python train.py --num_hidden_layers=23 --hidden_size=448 --num_attention_heads=7 --num_key_value_heads=7 --head_dim=64 --intermediate_size=1792 --vocab_size=3139 --hidden_act="tanh_gelu" --norm="layernorm" --norm_place="pre" --norm_eps=1e-05 --positions="learned" --qk_norm=false --attn_scale=0.125 --bias="qkv" --tie_word_embeddings=true --parallel_block=false --init="normal" --init_std_qkv=0.023 --init_std_o=0.0 --init_std_up=0.023 --init_std_down=0.0 --optimizer="muon_variant" --learning_rate=0.00569 --lr_mult_o=2.0 --lr_mult_down=2.0 --beta1=0.9 --lr_head=0.00612 --max_grad_norm=1.0 --warmup_steps=200 --schedule="wsd" --decay_fraction=0.904 --decay_shape="linear" --final_lr_fraction=0.05 --batch_tokens=32768 --max_seq_len=1024 --doc_mask=false --train_tokens=454600000 --max_steps=13874 --dataset="wikipedia_en"
MLP neurons of a small language model. Each row is named by its layer, matrix (up: input weights) and neuron, and shows model dimensions 80-175. Each number is 128 + 32 x the weight over its row's rms, rounded and kept within 0 to 255. Numbers have three digits each.
After each neuron's rows, "fires in" lists the words (lower case) most often at its 100 highest values on Wikipedia text that the model never trained on. A number after a token or word is its count.

L2.up1708:124132100126140101128094157112128152133098166118118144092136132138127127119135175108085107157101119148103126085147118085143082103165121103123123143104114114142146168128127119106127123138161114147192093071203118115114158101150089185154120134066152118143132115162101089123114122086157087145
fires in: "first" 46, "second" 28, "third" 11, "secondary" 6

L7.up1375:090140133092138138136097076106151167120106148186098113125178134112110118159138168112156112113119088152160110155172144119152103130137133108133120122131128124131128197185055173168098153120126090151148131106133102139117197103183144080132115123153186162105146194072173056117162105164140116142
fires in: "to" 59, "would" 11, "of" 11

L2.up1374:144113107117095125086095177131072139143056121114113129143132177110142144118119159076029109118175112161061143068126099112168134096108110121163134165070126132143193148115121144166091156110095096134175192097159095096110135219152126124121157148140133051231109134160151117166167051190163096156
fires in: "first" 90

L2.up1417:085065199136205145087087149152141115147188131135106136106159159086140111216119140112127135163204141104102104196202095120108123125194136178142158105134177148133102187160155080105146136120155147116165170140175155114146150133143137115143139133128098065199152108099137162127120141143142107097
fires in: "to" 52, "may" 5

L2.up1396:200139161114076143132125145172140107132061103147111102177099075096075165129166130067170079149119147151170156113120130164029102080094118081078153124086111111140201150124122094180118147078083100143136153152165084127213166157113057103119128086170066139137123166185064179190168184155152092115
fires in: "be" 27, "being" 20, "times" 6, "been" 6

L2.up1787:154072180111145110120069154117156150156096072151141125065086126127174135125094076133138141090161181123101061085096148141114093110162150191090160128122087146142092159099089097146148187075069116071131158129182135159221179132097114132100104119130086162136069100170165161171151116078129033188
fires in: "to" 31, "thus" 11, "as" 5, "better" 4, "often" 4

L7.up378:134124141140116117156160154108179203140086004146158128178159106041133100160112169121152114086121155134162122143101115140091069127136092118154182140125055116099140128173160110170085075093142193135122111149177112111115108167161099110170065196118150133113163151151149175115168055152109139135
fires in: "its" 26, "as" 21, "it" 8, "of" 7, "name" 6

L2.up1669:114123069135124131157157147081137195161171137114144121127123048111066141178108124101157149109068127166156161110155071085131072066126109113070128115146091187125088135104090129158110125129128136094132095130144160143090098158122144125134112146090117184140097175158156069106074098135077128146
fires in: "single" 16, "mm" 10, "s" 9, "had" 8, "were" 6, "was" 5

L2.up727:126110099128134135152141073138107150137132132098084116141081130094119143191126121100120155102168136136075113105086113132137138075140105141115171078123067160142148140117153191126111045144102181088178152135123158124111127151174157151150154120107135136116174153158158087197112068108126100092
fires in: "more" 36, "are" 11, "new" 4, "single" 4, "were" 4

L2.up603:148137090130122103080168130166151109158113139121163145116137151121106168093130104173170132151161131202146137144145136212153216114147138146182124135128047106107136155123168145137131085107125165163130100160137105139124133134108074050089132137144114172157119158112125115119137132131136110147
fires in: "them" 26, "character" 16, "characters" 5, "term" 5, "themes" 4, "population" 4

L7.up1489:134117127155146138157144110134106220114150097086094097123114129158161094141119125134169139142146080104103155102141168094190154106168159123156151126160168091091129207141099165213123166172079085157105126167135141182126071140089187071082155141146078070124107112022142118100140079161121103105
fires in: "of" 38, "from" 17, "opening" 4, "score" 4

L2.up911:105142103131134142137150115128158113092131090174190115105150147207128136087136152104129179127098172091095061149121099118112115144077118144150123110164109065083090142087145113124161130143158106166100126106124121117131147090083155081125159083133168096128124164132116060142141206139147155123
fires in: "before" 30, "after" 17, "following" 7

L17.up347:131121064204082113139130105162142090156131124087122099104111180110174102140187139114108178155123112180169112132131181153149118078076150154094162110072147141196093107145123159076131129169157133188093133129107148128110164141099196159171136139077153138169160157130100100110115113156124083137
fires in: "and" 28, "for" 12, "to" 11, "they" 8, "that" 4

L2.up1120:121107114128095111138175107149139143096065140108180112142124149177090102068184179100122130105158116162139141138113141171088144078092128177132159089111096144092140093144098092105119157107098122116177097164123176139147148116137145051146116073145170086128094166076118112135129119141084102125
fires in: "been" 25, "his" 18, "being" 12, "its" 8

L7.up1034:113127130072115147156087188144112114111096110109098116142149190065093042098085147100167101120093116094111141168129104096111076126115068165103087197075148142156116136147089188087166095150129142105132122139177158081154163111089185139133123185138125178083146196084195089062194088103101135128
fires in: "to" 41, "t" 5, "never" 4

L7.up1618:069100144100082191143144130115094105093048091103075184120135164092139144114173140141157164142135088152118182132124121168098112123095065115155141137143110129139164082138159150143159172120155133160119119124128117125108123132142105151111110186171168106147137136124129135176136161148089100125
fires in: "of" 51, "from" 5, "7" 4, "on" 4

L2.up918:141093122131113106093128182149150108164134130128153113190174135124111119150138066133140148125143112150169115111118078156092093111168087088101112091118118065190127106127186127114113145146184107125171123079122168139143160146123007125145168096156175188140120157105118113146118125092154153168
fires in: "this" 21, "one" 20, "same" 16, "version" 6, "single" 5, "time" 4

L2.up822:143060129110159134108138122132123143130160180069157088164157114137101089065145109071093107139104120134152093184148140130128163159154099138140181088142148083110148073101124158082136054152181164134116108115139083161131085145124118081115099145093139133102158079150188097126126216112114132071
fires in: "two" 16, "with" 13, "preceded" 11, "three" 5, "four" 4, "following" 4

L7.up1293:125106089188145125156138147190099110093127135150176129103167125147106153129164120130173143127099111167132167089162158161183137111135094116106161076167169137130088168170030136111206122187169094179133133116114171152130126112166113133150108165126086157132067167189166128116141107162140079158
fires in: "on" 29, "a" 11, "for" 6, "to" 6

L2.up451:113111149132102142122098043139109118062123108120059096141148159191136149134098104101150114072112086127117195123105117152104137122094143116138189147099105098081150143081085127169116126129108093118092138115114162105132173089121149131107185158179100126114120151115165150173119174167109134143
fires in: "as" 39, "from" 18, "fairy" 5, "of" 4

L7.up47:085183092080117080198108111113103109136130157180097134072098105143131116152238086111116153110157078050121130106109088137131129117065076153180061145145123145069139150171118135074154145137142160151107133126143127151158100144135167161162120122156113179134130192074165131116141073119168122091
fires in: "to" 23, "by" 15, "under" 7, "understanding" 4, "through" 4